Weights of a small GPT-style language model, trained from scratch on English Wikipedia.
Size: 6 heads of 32, MLP 1024 GeGLU.
MLP neurons of a small language model. Each row is named by its layer, matrix (gate and up: input weights) and neuron, and shows model dimensions 0-191. Each number is 500 + 40 x the weight over its row's rms, rounded and kept within 0 to 999. Numbers have three digits each. A neuron's up and down rows have the sign that makes its largest values positive.
After each neuron's rows, "fires on" lists the tokens most often at its 100 highest values on Wikipedia text that the model never trained on.

L9.gate1:520508512579576495496546434476492391530529480471478491504527420546480491584492499481574466537479453507446484458579487438557503495574514452500525486496460428597608492505513496519467506552471486473531593498489511477503561490556496477526463525449551468503518530479527536458514556459519563555461472505476461485497546586558507485561456558463481466516525521520476499533522554483467483529486458499420491475483492521524499488510557489475509521478542517520450444486460438552504489484454504470451500522438502509534549488572475519514585478446476414501482496494506536503599409557440514464
L9.up1:441507512516492499507491566540472458527409559487458501533480514482468512535519531487477472481444483540449390441527549508474481528524528470523538500473545420540502514500561544506448456514498504459537568476483523512528527468548513551546495520494562444522534454505482539584513461425514548462536483450527456432502433551513569508546492522508479452509607462539498480485432560486474553467444460455444506425455479491492520509528525492485511498509486590438443404465477517513516488445463458437496458546495490423497548444536514499519549536503470465519450506426514500517603507477522581551
fires on: ","

L11.gate1009:499518546506451454482482481435542569552513493422465496467470532525451514498477447465515519496470414466479520469506474420515548476519542507507508495482520483499488532463490447489600494428517486476533487496491519351465556448512523505529512560561466424525447531458461516514489540549503496529552500529439525393542502487485528417509494474449510494532572524566493557463544510514523496551475485515465556485464521469485530498495449500480424527544507544491568459479456488428462510529489503482548561583500522503445529441563403484423537445470533551504480565528483459457505510551527526561
L11.up1009:576478521452433416538426490548508541547462484507537502531420453529474519501493447469509520555555475522464521489529513441607457396458492506502470428543488564562487454468437479496487474477489513483507494542475467556510501447518509501462493583486527478528467473468548545396574453495469572453511454486456574503555529588456504441502477506516444455488526468519494469514508454488486488581516471546522473531449522544536456474453476444572495470503519526509553466520436538473523508470505432492478493527541511550514496509532514433507540510560502390527547474481519500526454540566461494532
fires on: ",", ".", " (", ":"

L4.gate977:496433512526466507502524560464495529478505570533494533477456557499483578484456535451517424450408492484484546513493493499521461481591469450523498439456487480536517471563544416515541568491539467512553499483444477512464539424514540567567506561543476530511534553511458552513460538499535526434507492466522496518538511508501518489451538505566506487502527427553457518556488591531521505479504506539450474512541535591499536493522458485511494445547465586576492446462493404387478502536492495521563512514484505540507536514470467512544523515519414449516515529535500525462530588515553566550
L4.up977:524486496485422477490506507529509579485459445477494515509471507526495570476447428559470476465450474507421483466527502564478534487592518484469457488450510535461565444467465441525544532559529435530525520456444496523516536479550530434473509502515485509553461516489490505507504557485528470470528501403478469522537469493465516509549583498528488527521498423606489511560465518461562547434483571497452532534548451523474559539529468470447530515488464597481464511529522491490509513553531447494545624471535571520450455446519440541524482496461463515486487580523528524469489487514562584544
fires on: " to", ",", " through"

L4.gate352:527506497480444521481501538541456513436581520474494475461488532489572602517486555498507553481487501491484550500538508472482489474492482504507432497477482570488559518587459478473459592442467434494515539526548527558546566520511523432478559498514465564452545502480462496486524563518499462485471562557536463456500496494549489440423509476467437493479471494514531476500522563498579562469507509460482543524547496585488540502555519446529433473393520405536416502520504509467531514551566487478547544465477425508450452448524442547485465525538560506548506472497445545558493461514456499466
L4.up352:508599470473551473523598545417496468484489473531497447491495525449478435501443530468495498515493556492472519477488478481577478499473531556467562522552499507562510396535496423519461498377500487364557472531492509529495501528508489512501417482477481473483501435468451523460471538525532506464541499481545510452443507505467415469481519476455572454503502528494430480503412515588517554634494518518550541499504464439489500464487513534541513462521473529556569565520501482490502455499539452526508512467490490526593504496520436531495528510513516515505520475559502501499488499505479433540
fires on: "ie", "y", "ing", "er", "r", " rec"

L4.gate236:515490457574533520516547461475510518475468523452577524488454522448465523562504524470584512488433519427523556442493515429567570526493533515520521438508556501473518525499556492476483493510516580557468456518485463531503494461471487471466527506516453468540508463515523536526526541435421483520434564529516536548484550601456526493509453450458520505487464530398556465528509427518515553516474499426511497482495528490540492436525537491539512433489472518515498532551500530445555470476434596550574533545575513555546496540454566564525490478577438454521528540510463482466521472486534451531
L4.up236:503504536471476444531512504529548457459502447472490487491494522517555421459465495409479422549409450513474481478493509577544496450478529492461525520470431514496456540484437533449509560500591530518523498460480498504546461587525516501503422536530541501483497521503493490529502463555481462504490457467477514426521540463489516478495490541530454493558476536579450498469497593514510467582511495459512482470507448459469497498512475466528508491488432450467523448419503607530514509517558446525453593515565529556622462489539465484525541538449553568499533519532472550585541499537496539502
fires on: ";", " order", " cast", " sponsor"

L8.gate374:429528496451474513561450548438499527511564456538528528503458454549476469534515504472500573554496523495570474526449526432503442495444472525434527533458536525448447472495506475464522553515529555416504464477487516477521495538535561554460472461491504526485437471498498522495434508519493465469465560457450494521508426551443495483537567488500428467551497485569491587513472457451382479528467581534522459532519487504498454488646504491496493498576528500490474540492514454498527476471515449508485445515541510571545419555512493464465509513472428534467523499495554489460464512513563550568
L8.up374:549510457519389536467452492471528481455484464544610522589465448440516554524477468598522428517495479498481545388490492523526501480560430533442507466516447541531472561450547408474559516494425587442488481503506552485531531493484457506426504467476474517531535479503471440526525479438590528528529503530516521509418512535478565493495532493455559498459493422455532496470452569502510497469471448519492483525555468547511470509561475496503531476534529475520534467567465488503522565479437502516494486508527411511466479494472461533530455511469471543465540506500518476477524510538516485583
fires on: " comp", "sp", " ce", "omp", " bi"

L8.gate616:506525427503456469415486528451470473488532434422490488480497518460453500444505505511521466470510520466517441477587514501537459446599487440510518462472568509503487461495468444548469514478416536545527528516479480509486475498558512527507453529500533538546494487514490550494470486496564521469594473451483534539548515537504584484478487511489464487526541514584491533505468514454496508485466467481434491470481439517496557494563556493576412527504520550474458512520504527456433540529473512588500489509549476559505569392483455471607533506473550502481536539502517444561601486516423520569
L8.up616:536459563478485466554491484452442549490526491543492470504448544496462527443485472462566489455569434457465488500498451479533490509493470461473469482498524492508503533488475435484461485481484524466446541487569523462517472459559486562485444584483538390553530504492570589490475526470515499481539438409565468451487462587464572492562448485435509524456516515551489513566497547489469532531502492445500566544523467499469540547518510539469513520493496543506500499414552481487511506490478498378462453506444502473537527433574552461530501461538510463595480516413508511519537501462557518454
fires on: " that", ","

L4.gate558:474545518499472497467455558489555544506421512555499504487489565491557527462490400485537545515474520458480565478540395576509451457574541503522509557475500534543494530455503473452483629487526538481437489469466493544504489457533475439531590541447446559451503571448438485459480537437517551539489461501549431522560556479450480558527532470546519505551458502511468504543534516518527515509471504474461470554497503460515494490519440433493534501583410501463505418512464567495433458486543465537498506530538548516474447445457552489515442499510545485481520496504477494459530538476518478482
L4.up558:478549458497474460475469525454594496462423483518554469511470587443512507452462400505490495510440497546451546463531498583553434436575512527527519437507533543468547505461519440470527574491499527472512492517439500524469486556491506497560584498432414534534455518479480478541440513518499512497518498475542513546491498461493559504537543457506497449527430448512456485513477478490487464513459566482391511603487470532540579538519433482479517497533497521521472525481538602503462463516420461500490510455517511441466485518434484503488517487505497577489471492514553501452451589478545516499
fires on: " by", " via", " to"

L4.gate770:483542548438505528495498517518525517463510503483536474436498489529522564503494473443560590566570512515537550532464487520528453440564491522465487520550505481497500531427503439489537482495559504506462479465545515460412475489461468553467489480531512495514459453442468543478443468483518491549547510498443551592525436512482466472415458470557446435510521426483488550452488491456482504503453505526488465485480501451523509457546447517530500535518578564544472447598478494483455544582467479511477524556451357509477483509568525487486539482465539480493516515479512487456453558472390441478
L4.up770:547515519479498504465431467497485508488476520492503493482537448491534504577514497424524500588520471475531569476557537586554562447561581481434524481490520515487484441494526462535495491528539533518406456460553508465442475489497484585433489503485489513574512529480506443505472502492516585539500525517424611595516480485496448488447501519613385535543564464470540495480508540472484555440487456521529440441482462518517504467488439506533459559548545523481523478545477590501518527558499485474450508533481448514483502552528544488519476505475443477538488478549515469480479515533476435503
fires on: " is", "ly", "=", " originally", "y", " |"

L4.gate304:583452520472494453478513454493492526546459521485512505479522587510516502523511469458538521494469478514538515477386497534457452498516496549493501481504499590494383525452520504477516506433607561525518512444502477541453489590500579493539490576544568482521505526480504392525523520432498490563480460508536512511554508478536525507447416456445480443523514541508478437578503443505529520465533428532531466473494540445524561510530559479579462548554522472488491479520466491407496502513492477540518427500467526549474498537469482500580486482529508449525397474481523447502506512498534482465
L4.up304:542484493514555491469434504574496533476506550503463476533505533517493489487505524467558536467520522518508492550439541472475505480462482463429566499496511498479474459493471548462461449563547522527541504440457521467494487466481459561431502484474564478582510443495451457558454508478504563562437571510444507499512495437522475534493427434512518529505538519462541487461431445413445547494552490491537432381499563429499523439485486457545461580558532467480528476523464509455476487512460415560504449502453498493569512570478542535573450478479494436572492512543497497502556551523535473468
fires on: "=", " |", " =", "\n", "|"

L2.gate531:566571484503490494551538490530504422551444472515479478487525525510479542500476500438550491530480501445481481480457555484509532480495529513467470466520463490523517542458372538419534523457503548563542529498513476490527470506551474527545523534454505476531513432444538564484455493419497464477519530505571507544523542582462417508488484486557549440510515592558485378482420533555376496508496528505489530505516507481560448491510531465519482565547477495537509479490471494551593476498503432468464525521424591498561528487508543460502524492500505473473528544543499566538557517522462486509
L2.up531:518432563499549435461462477495517557427539548501518477566479463501536527520535502598458500529577442473437445491470526560448499469467424451561511527498485524549514529383467502503468517572505442541457514562525503520476489470474443434541523480483425502459482498455544483513553554581473495510581499493525580497527491493518428529526526525503515565523487402467562536521483502494527497465496461480513562488461485551477490486523509460513478489418526442427469512515532502461495634525537526501475549480479485491488484448504467524457518516492555500506487419461548486495489415497459542520
fires on: " Cor", " led", " sent", " Die", " gave", " Henri"

L5.gate972:488404505484457480415434481454546478532425483516545513563498519564493505442472559479487493510485577449458477471457489502461497496441497464508539462532529456444552478504583472553551530458500493577509540504517517512480523512511528519501525497547550472527562567550556508550574469514476554487455579466515514531543474525527462439488545438465543550472498386524512521434527490468507495498434550475585554436451564506498520538497493460574474466494526488408424480500587500519506501426509438532464489501538516460506483503447505531449499521455489513445520519512501508486587506519477428531
L5.up972:496526563586512478472498563462536554505393558482499451500516424536568487547526518455532466488517467522493509443412466509453516505522549424488458485509525518501489457450503495508481507451571501448554534551553562437511544471491586443521510517541445411507475526479535583494478493522586496529536497492536453540475450512493523476487432524475484476523505544476508522529568520434491575541548484511439421499519435514455506532510479487500541534401493500567453473458515516447505530582540592531493497532506466529538501471503465519504504502428568486509522424452534521454451475468496546496
fires on: " |", ";"

L9.gate584:545518533509600522512531535498526530569530434468493450506434437530452497526548528475560475501519566451524452504535520497538469400559478510487480474438490557509493464507502517467455468514582472527537570536461555492481497559522527518530509517501519555486474555481493517463566505463410493603511480559471476523526512480494499494512497466477531509532516459470480528522572465562489444478491550521569476483404428512565435528442497457546583496460496498447452484527445564538443522476483512472526442525543470497512508450477493502493446488566513547453500528546454514465561610516499475586
L9.up584:488546554490526499532539489451541500554460479453450501587499445463489523490546428496533532524508580466543498507535512541456541471533551511508510495458544567562493428532497470500493574477595425522566570503497475537425474524501525549534517494489533545426493525497547484469525497413429504544430388589501480470459539423438486481454526466509530522525563460455493549533497429534538502432483501515556485518460458503509510542463516494416539465528407479528466517527586549525500494512478499550525480521505498510535516512491479491490508509459476536493511450529467562519519579535462532576
fires on: "ti", "si", " emer", "enti", "istan"

L9.gate805:503481512441484534466442506488509494515541505398476458542505525528538500507500433544466473498420490475529459491461431492428499449488449510526498505419489472564534462498525464400509435467509526536485467511513523489517480434530505477498500476555549515465556560466487476506524527522508581489506475491404472446431424531441493503529474540474514487570512472521528538438468498540525459489564487482471465470403504520444447559424459498499525537418505490489524410474484503460526496402455411496481496475557500536446515561532453486442576524474499503527506406524501509469529487437503421531
L9.up805:528545632553514578496471437583487489523459392448474438490548497499544479542492449520529483536501514502462489504504498452586511475447514478493471498578567512610528544448544487500480503544475484467537457583555435515528537467502513520522543467570526528494527499449529561533487544502504515513484516522565587519494561565531570473547517494537492501426511435541449471506490454500480523505490531478473452471525534515521459538460488598534524422524498513471519591576533536507466540479509499458539415505465503518481487519532484473500481557494524507516555485452520517476567488484500486429
fires on: " (", "se", "Se", ";", ","

L11.gate968:484460491504527571468600525526497467475480464482551406526521497570480526487477500498468613557538490538528551422429472563427466544522475530535456469473445484492497525485563497491508427478487449530487480560549528568523432446504478544379473487500548505482497425441540520499451445513510467491539514504444514468507476528462483418493499564429508477489468537491441512508440542485427514515466559524538422428531549480511489466485464474546542520585490549477472425484524497575483490477507528568508543528550467519503472505469536481520484488473481477475540473507532503495469498426528472422
L11.up968:424535471461534485516475507445554497471443505517521469541520522514530470516538526526547485526552475487488520472447524562490487501501499499459543527497471508481524571487518439599510537477491525560534507576493484517479492479554473502392457457490474609514467529420517424472473482487476478498504498450463496494501546551496549446467469435476446534480553539531444497542473546494439499468502433473398477487519564533497599515502426482503533493545614553450521509440449539537521521544506486515491490514442423551515440478482427504456527453522442463503525476495529462441484554528508570410
fires on: " is", " has", "ly", " are"

L3.gate490:539469435567465467471519494409447479504494548493542456545532576488530475412497510519520565449532557474447512487486487505454478460503453478446420533557534538520535492497432488527505489530471489487486491539526467479479517489454484481524527480437368547457521497496476549468548537429488560526574492474472450483521473473541570492466472541534541502433493530487588550585530445408442445528490592454459531515516494539500587486499517573557487540504447514529524516516533530422491434496543507526413481512460480516459549500470467485513524534517462501488433535460544528511489533506513520460
L3.up490:546506444438536461465491543499475532541514414548506463513549487455460495498525512499563555469604524434484486513512523522477423465530472470412492468488556521475514483483463505477453426480508524552530551501563482453480469506458519510469500453436497442581500518496595499517481509493491556466489518413531504513469481456475532489557528466508489483456461550564480506484550496469439508561376497508469507509429611473448522527500469459539516551505561573506556604501532496481484538518473462544430516500484499538462539528475526445469507416464520535554543509534450497516562497496547489556
fires on: " that", ".", "Career", " how", " Species", " That"

L11.gate908:539491459505450529495479549480545579503487497484465485505558516558435493491522489579472502452489531437539529478475497512514513559439477500483479485482483605593420470535465520451561520509453479433490451539509495494518459569437497506478477520503537416495560517443500580551400563557500439529438431539484529422505507553490395538526575534505495488529461524503545495518470497450583490447585526532499465483441514538522466465588559473490524515537557510464557465524491476470515505499478519524498460576474501518465513541515473504457489556501437470489487440511541497490538451512557461514
L11.up908:511457473488522437463482482402488476496436500494560531501537404497560427495471485478519522502391580516544596476516486494512503499547396455455460490467478481556472525508466468476529456484515522537494510593526515467470558525470484515472426500485494537477491534519458566518583470475452461544545454472454577480464493540526485554428511501530529533410506432470567556464454533466429480574557517503564467479545503478533495529573550497495482501482473496467488478517430542499482491487460496528461479483465499567472457534472508570516526508516470436534493471540490435471515447445538524563
fires on: " comp", "omp", " Wi", " ro", " Comp"

L4.gate983:441547454466462549434459547438522450470419476524490477472510557544479451483497514465465506478442538430460533481523478499480497459466478523442507477548486462459498518573569505552511504557593409499492475536536539425532495449510474508539525508553564503578527524527525441476557585476473490471517528535467405493510459542509464507497506430446538561525493480460512501523511494441495480438459508618518518439462488462464473492512476465508485532490521501442450505506513477455487516468497426517500419515533606396465495494503419521509499456505502435512548494482457523493531498424483475556
L4.up983:473537498463497485480556531456522476438486491544417496469577490583508470506517530503498502530487599431462519500480553473485513480417507607495474515447480520471536539464513526519538541549476409505455478569527469449460483489526505558548505502570489520564546507511596463496527538521525527473509470547508337550550518529514485462491411483467465545581487492520521475508498501532486489482424472541506504448464529501476476487464552477490501456490565552469483480548545517464581522553464461530537491524469582459498514586491482524495529463455518451568503518460485552481533497446447509524
fires on: "|", " |"

L11.gate352:508509479462466533553520481483453589513507449480431472552445370411458452587553482482481466443505439457511514468540555479504524559508521506522478462426529505514498491554479507507521507449528512472466526492497505462497431555524497449496491568468544517462477486495534521528519590563469517470522504511467535563418498491479539492521503547465371520554519534470482533527486469554497503561507481543559559449459521532475575417518550475413471520466433485474550495463553474482526474469478468452476473533394440468470536480517512546571508491463554538487523533459525507488494507453508476504
L11.up352:561517543499402495555527515515495555466458497485500554506508505516539455456447467510495488544552467533422562468515535423527569497524522472540412489556406415438519487450400532498507566505498433528535513513515531539421514422463532535550410506458541509481465386530547520501475467442483482488538527493441488506478466540504579460497535490475531492385512482527497496490495489497502484510494474545528518497455497530556486465506487495538541511530500488479491446493490424531457462471517470530595554545539446567513508450505422480572485503474450499519492479547500460555472455469531515507
fires on: ",", " ft", "."

L4.gate456:559444459491463445411397485520546530510415544445492467477508491478472472482522533547479479534462513587497511490566482547510387475460465552510532466489550556522589461515569441561496424496518474465473453524553528533486531512575496545455528424464556505530513549556474543561424513498485480501448445505477516539496568507494503479554511518409476571506495465497523509552447482543446526512539452481535509515423472495523475489542475547485441504528516511504447531551517457542492536507476487490563451552558443492453493489470544536478499482507388510500501521566552497480513515529536494530
L4.up456:472411531491496462458462503479493531477486561494591459479424545541494491499447529486518351462451497531496492473496503486474454482474560535492453489506522497542539518545476521548443475529488431391512435564504508481533475511492485490492488468518512495452534477513531473483444444498479497479510499539481486529440507510446528489529495551490449615468531476544522504476429458499490535542522456420483473548497516436598490515531488521547505478483488462524574483497520572478443451494524451517456430544536483475462411514460547509490442521478406431563420541494521471431474456509455527528
fires on: "ta", " –", " to", " -", " into", " na"

L2.gate545:480568538498502448506537510484484546479492493526418512471466507468460504573524492508438420578520557488494484530424523517458539527523498503417514476505478506518547436558625470480474490578521517569402535503501523556502472479568481534517500546497485492579458484495544570457482502518454421623486457496520457439503449544474613534487480491516554578498454491463444493498423546462530538509452481470498469478564545535489601520489472480507469508470508519524527521516498527479555508482553489549471491463527453440453489500519490484498508481481519473527529504485406519473487442521537535556
L2.up545:486624500421528416470495443459484537482515495500474500479478512495470397462502453554507479573524501465495495542509547516556543431480490432472493485495438527486521494502569506481540481543534447497445523533543529550526507582458560566549502507483530460569476467448522530550478572510485527533462489506458523412459443550544541517552440437530458498503478503462468486505399578411463466506565537462476473504530526535483597479559516476525519471486483471510496624473527518475498540468494530519464584486467501463478498486477465533518551536492475537478458478524458448497532447521514517528
fires on: " return", " release", " exp", " agreement", " promotion", " loan"

L3.gate417:559549531482549510475437459503442507458412510475529537509458450566489459564510554515476508559472520509504515528559530434452470447526537490417556558481499566509510547535476530534424509486508554508481522473495452557410464511542455587421560483482547597561478539477484562549476509463516502533494501523465458576484468453466514457493496516511494537521517469528490518453476474487556493515502443478560503491477559512527386538462515453487502413536462471534521525580441537509511515531559474477509495482490474488489534568417566455459476442500529489567559502554535521509482531480516441523
L3.up417:510556439565541477460513427506427577513507539469493508500451495533482567503532522501482352490545453515473559501499580453369468525494501488484521506439547450408525518489495493520507490505553502504470553462552483491479450526440528566432549433513563585505466531533460490486495504463519485510533535524471505504513481483525521492505454514444520553490510476503539531477476509404511464497498456425530524554483554484508453518472510461520460494465434437523513422566499551437473533513544496482518458455485445489468528519411565443470513479503466456507587466553517457473475505509527466475
fires on: " and", "d", " –", "w", "ed", " to"

L9.gate775:508511571520456408548572519503480468508507484483467462501428510484426556444527474569521464504546521474502460461510502525463521569470470515531463521443551512506487516524606456559521480531525477512571478480458397563490553442518546487480538451465555481492474515498522563501496466440546486486596506567526499456535460547507546533570501426494440502458546507468482486556454490529489526438484525508470573479500478483503545514546492421503466504515483549495464460525467497477411561438475454508562478533552523536567505476516455420594483417488495531485540498518512527462547493553495552529
L9.up775:488505488466445511470460528428461543420499469502473508530508517483501537460522523514556510492529573439502490459503512597520439517467524570420549496478512524470444558511535513545532486469478513493558548399519489481522424457528469525419494473522487487507494505513479588512434446495531565524594523485489557507468451533502494577533464522527591495513544535490488470495513508537500467540449524473512529456466511492502475519575514525529564569478546607426492521482546594485384451474498470462521558554482463528454478505522557509532571515545497464490522554477509438523530483540450528475
fires on: " there", " which", " this", " There", " that", " This"

L5.gate705:494461477451499518508527480514513507520415535491538521581529515523518504454528564514531522549429502483498478418462469453475446579558475440458462472504483449482464456553538588468502545484537496512439570434504529498460486466532492545474534574527500486488468467558516502540521557501572464466538463628542500541464561488530586437514476522501514470544439508450543504500542437487521450501586507495484482543541564452530525474442516481528498542560507436503467505489494401502488494533563503523511487500499443506563480524505468543467455508454477478514514581547501488597551539518494442572
L5.up705:533480468508503431553492495487534484458525558505429497538494413493546541471491496480520541551490441478527500503568555525520528522522559522473445466474432502559547406458511440503539504524484539528446443516460481529532523499543447524547469397486542497565476467552465453447499514510472493522432548542520522512601535430456509586490514491498464460499465477494500538430498496520488431454476487503560549464485530530463499487522485451508532480496453518490398488468404537488509445488526480500590507505529478453564499506529587528583502486425516509474474427443489521496539502457513402548
fires on: "ul", " the", "=", "on", " and"

L3.gate126:455483529502531560462533490572510490509458504532545555487454530483477443488552575571463543426456546501449498502452520462519512482514465440566512458532473440524506563477511483430512483548537463503511487546473522542502537526498492502542512475490501499526479539505508465466539447546481507512498532543450518494467460545518574427504470522497484467414507482360487443472563557469492543510441508456526569498494476416470571526538507570423475612559503520472502462483503559488443526469528548483519491498488520450460460529552415497508546472562493538472450519528411522392513470484470492490
L3.up126:491497556516517485553488463519452507452441530526480455486521505431577516462484481488500523515482489522507458476483467527538512439502528530532489540577485501603497475526544435440423471447437474453495518497515439499467496493475474505471478557421513520566554535527464514525452482478500477479558391558494461450433500496464490512535484573511475513546489484467504514447491524536520465500543504472530427472547494456415500508505521593511546554577443486541543553476607517490545448528558507455441528549502528463557530462373445491442571521579511519504488498527489518474485454545485540492
fires on: "r", "c", " Pun", "stic", " pun", " coach"

L3.gate251:426497536449485497524534518443510547510461487493570485530434605514465541469556459481488521470468447491480546431456490502489513449574435459486422530499497513562441521447537544499440464504501558469418498509449526604443501493504505478559546582546488435443488503509490457438494523512476473520505499519446504505501604498508523532521483478494447492492551474542490517514413380507509527540495535474470501562467499485502497482466557539521494490550415495514466478467473461509482522545505496482552506501521495528497509563379466517476449478559511506504498466500532541386467561488529555554
L3.up251:466571433538432488467502550488458509518501498566571573507509537503494477455464449475548475489522477516498543476515448582489490513424494452427521556487557494493481549411527495472478474536487503555512466500514516499468459464474588522554506489476543516542454482474494474418459481460452492557614486498443515483575476494488455549533583465516526493522472555446511472538468486500505478499407484568435490433489485496514530487496492545539489557547468540524487503449428550469516506591533494558484506539523510535415488503443539410503531443511570485497487502395563497548515473489518463508
fires on: " by", "\n\n", " from", " of"

L2.gate402:460481462540488535494478511623488461559487485519593475516491493472507471507486443552509483490488507526483456531497448557539491485537473492533491503551517478464541448524467523402515512557531456597494484544483443539466536486475551491514505464482490489523534481461580475536471460471493475480490476501523459540493488429598488557542445528578496498472492521472499458428484489511487508584584473504481480461442478473430513460513513485529523571527463471494464459487526500395520487514467510464499477501462355484555526469549531519461397468483540595563432570498483551467514479478473528469
L2.up402:511467531488492512479449503529465493473494371482548543387457434553462445594515461463527459505482582530514545532546509532510539481445530510445560529493558526476530471553521490526531588479512573486505470557509484478508484479553564524549460530516560499508483508482572450480494469413529512554525471509543484544502472500450529479460574499526499551546449589467517434445511439555501522549428465472490508516527440513584480479416498427512488497502496516521500450463552516498503493591536487485457507541493571500487497524467461433540513529490488451564540547518475523516478523555475452517
fires on: " Pat", " Ben", "mu", "kar", " pat", "man"

L3.gate993:449441581478539536426519507533447501538498496378522523536559541519510516562504471459514527493488514483514533426461489473471520389532524483594464525475502538517483493460484515501541535511442458511440554509506542538523518562484481463503496537602480483435465499473416413453490573579516507480500547538543510474498569500477532520445477516508419554517463489513500507542502545490513538466474485482517536519451521484491487465496519374517420537500468525509437422531474539444518466539486442460498441562476535539426455497502546482500436490523547460570497492530526533430506482482519516486
L3.up993:516544508488488477537567510547560520496507478522421448471540546474499491487522490452511473471480442482498468499442478549478479486468533489448495486534533499588517458578532457445431543445534456467532508466506481468523495492491502417488476527416496547508548537481455584505508497510471540536550510432416522521411496544486467517525548481527552470435468543524480545425466528569442547537504510471524530459518550585485446484501517521480523439561509532489564585428498439514496465510499520599462591548423485499546541537470474564483562500551518542460500510460469534547514445549496470536
fires on: " Center", " School", "ge", "l", "y", "er"

L2.gate977:465573463498522527471503476536535567486469485515482491523548505520455518520487554504514480515484516507500487564452476529541542503541457493466472523479510596525531565514489467542547533432409489481464566457506486508498518549465521528501462483475449518437483496472459545517493543427419429485518473506506469538436459514495479461538482515478564494500444404519563537465419502472503471515554505539454492480514483474482519474566536437515509521543465477468516438499567474515477504578412479512473451482409560581497543622520509514459520537424485503527475450578519469463504441509430587425
L2.up977:477519448505530576425536521521465546486459484487427576509541519507471483536509453533482513468441481542484543499439510495460561507456444466502491503491529544590563551544550504516555537449493505513443518468476512473556548468482501540419480553474454492434469500490481557559550525462419565507502440491525468513472479550464536496553502473473578473527527433456553517503407468491500496440498484563491413511459469455464467445573568520449491484464419453460510571518501503463489569559447533494480447531467536531476476542434500496479492550446479509465510525546551450506525410500494531542
fires on: " comp", "pp", "app", "Comp", " Comp"

L5.gate635:450494475470485506448526576413524494549428475513502522498474472537502525477517525509495491475499539508514559463496473540460466437424437416448565543471459468483473514573596549580570501515537487504508460484525509480537491469522532486543569548588590475457531551507527525510569509524500479510495533535448475522555473482511457477454536443468569519494526560575544519557552501498568470463496508537503464449460436537488526537449555461563557472446548464489459496511484490478542518535518427464496501526557520429504613480494434521454506466448467531511478466522467503506503577526490469554
L5.up635:531492536505482438539545555464484507538357558544483470465535498581497468513506489593469421531521533514434491539527471451412484494471488506461469516452554574398513532474496492477510534512474397509533493591562432504539519472534479522474524503560561426546556507589555536539479532488503512468527431531487437454556474464549501481498498548487538541503489511548500499534486534533501494501446528497429471492494486496482520557481510480509491488488502425520481446517611506413555486483525545487428471450552457505487504481505550525484475498524497486439511521515426481494506514436515517533
fires on: " |"

L4.gate427:527476483507536509457431521527464537478527562435533445485527514484457475466530562466460573541575520457538584561516505453447530490535515465479444431497481488539520454453566519550540528475561522432419532479514512493483480483531489551472482518436452493496423482511476408473541497409478489508513529505549530558508517422472520507516432434513449452494507506509465450548491483485560436474573459459520527481463472430472478498505484485489451532534565483539478440490488501506462497525536455456525434562540455522521507545474525533434478581502594426423469467487540520503443505551464465465
L4.up427:496478497492508388508494538537498401498555516445497458500567518422475505500436554546530554465507518529460428474578461446572512525514562483477413497526483505522491406511467505494501469473450482456492455475515481512464452538515455481461433519487466506508498491473506469476490522526496466422481588452467554556510468450452506494506468543494434458524484576531437453533486499459518455546473498494493528491488481474504553529469466482427491568461578512503485566457497497587534477491491485566496539488472444466565543529529467477465504508454546457526505509394559402531517552500532497588
fires on: "=", "-", " -", " on", "xi", " and"

L2.gate395:572466467520496499543452471460519423474508528434553550516508420458515532502530335487585544479548501511532543513528499456528507519503465536496560567508525514470509554477534503480522496487452534510515486506495502458441495533487473514490529503556450388516511508508474533455457471446567574466468546468514456498491426500482483461538495594452472422507548517565565555432520464584522486493511513492499528513512506524550513475491559493525485561453531462533449527568536571505497469509421432459503452446525503463466537523520565518493468533492473517457478505519589452545486526437476488523
L2.up395:538534518463505465479433484456484540469545492478558523442517466502420534565537419497512554537490541463502510544497489543506542521459504541460519579522481445534515502480552509552509476471537554456496429531499515499504519545507452473477544466619503477556560500476471505485492459464528527509486551441506500506503417483474449433461466538498398452495515529534513504561532529567488491525569559506490475522447465544551545507575476469519505514503545506479493507546520681527514517410494469427560521512513481454517498461538565547506505557446506513518490534541561535448502524455555467483
fires on: " is", " |", "\n", " was"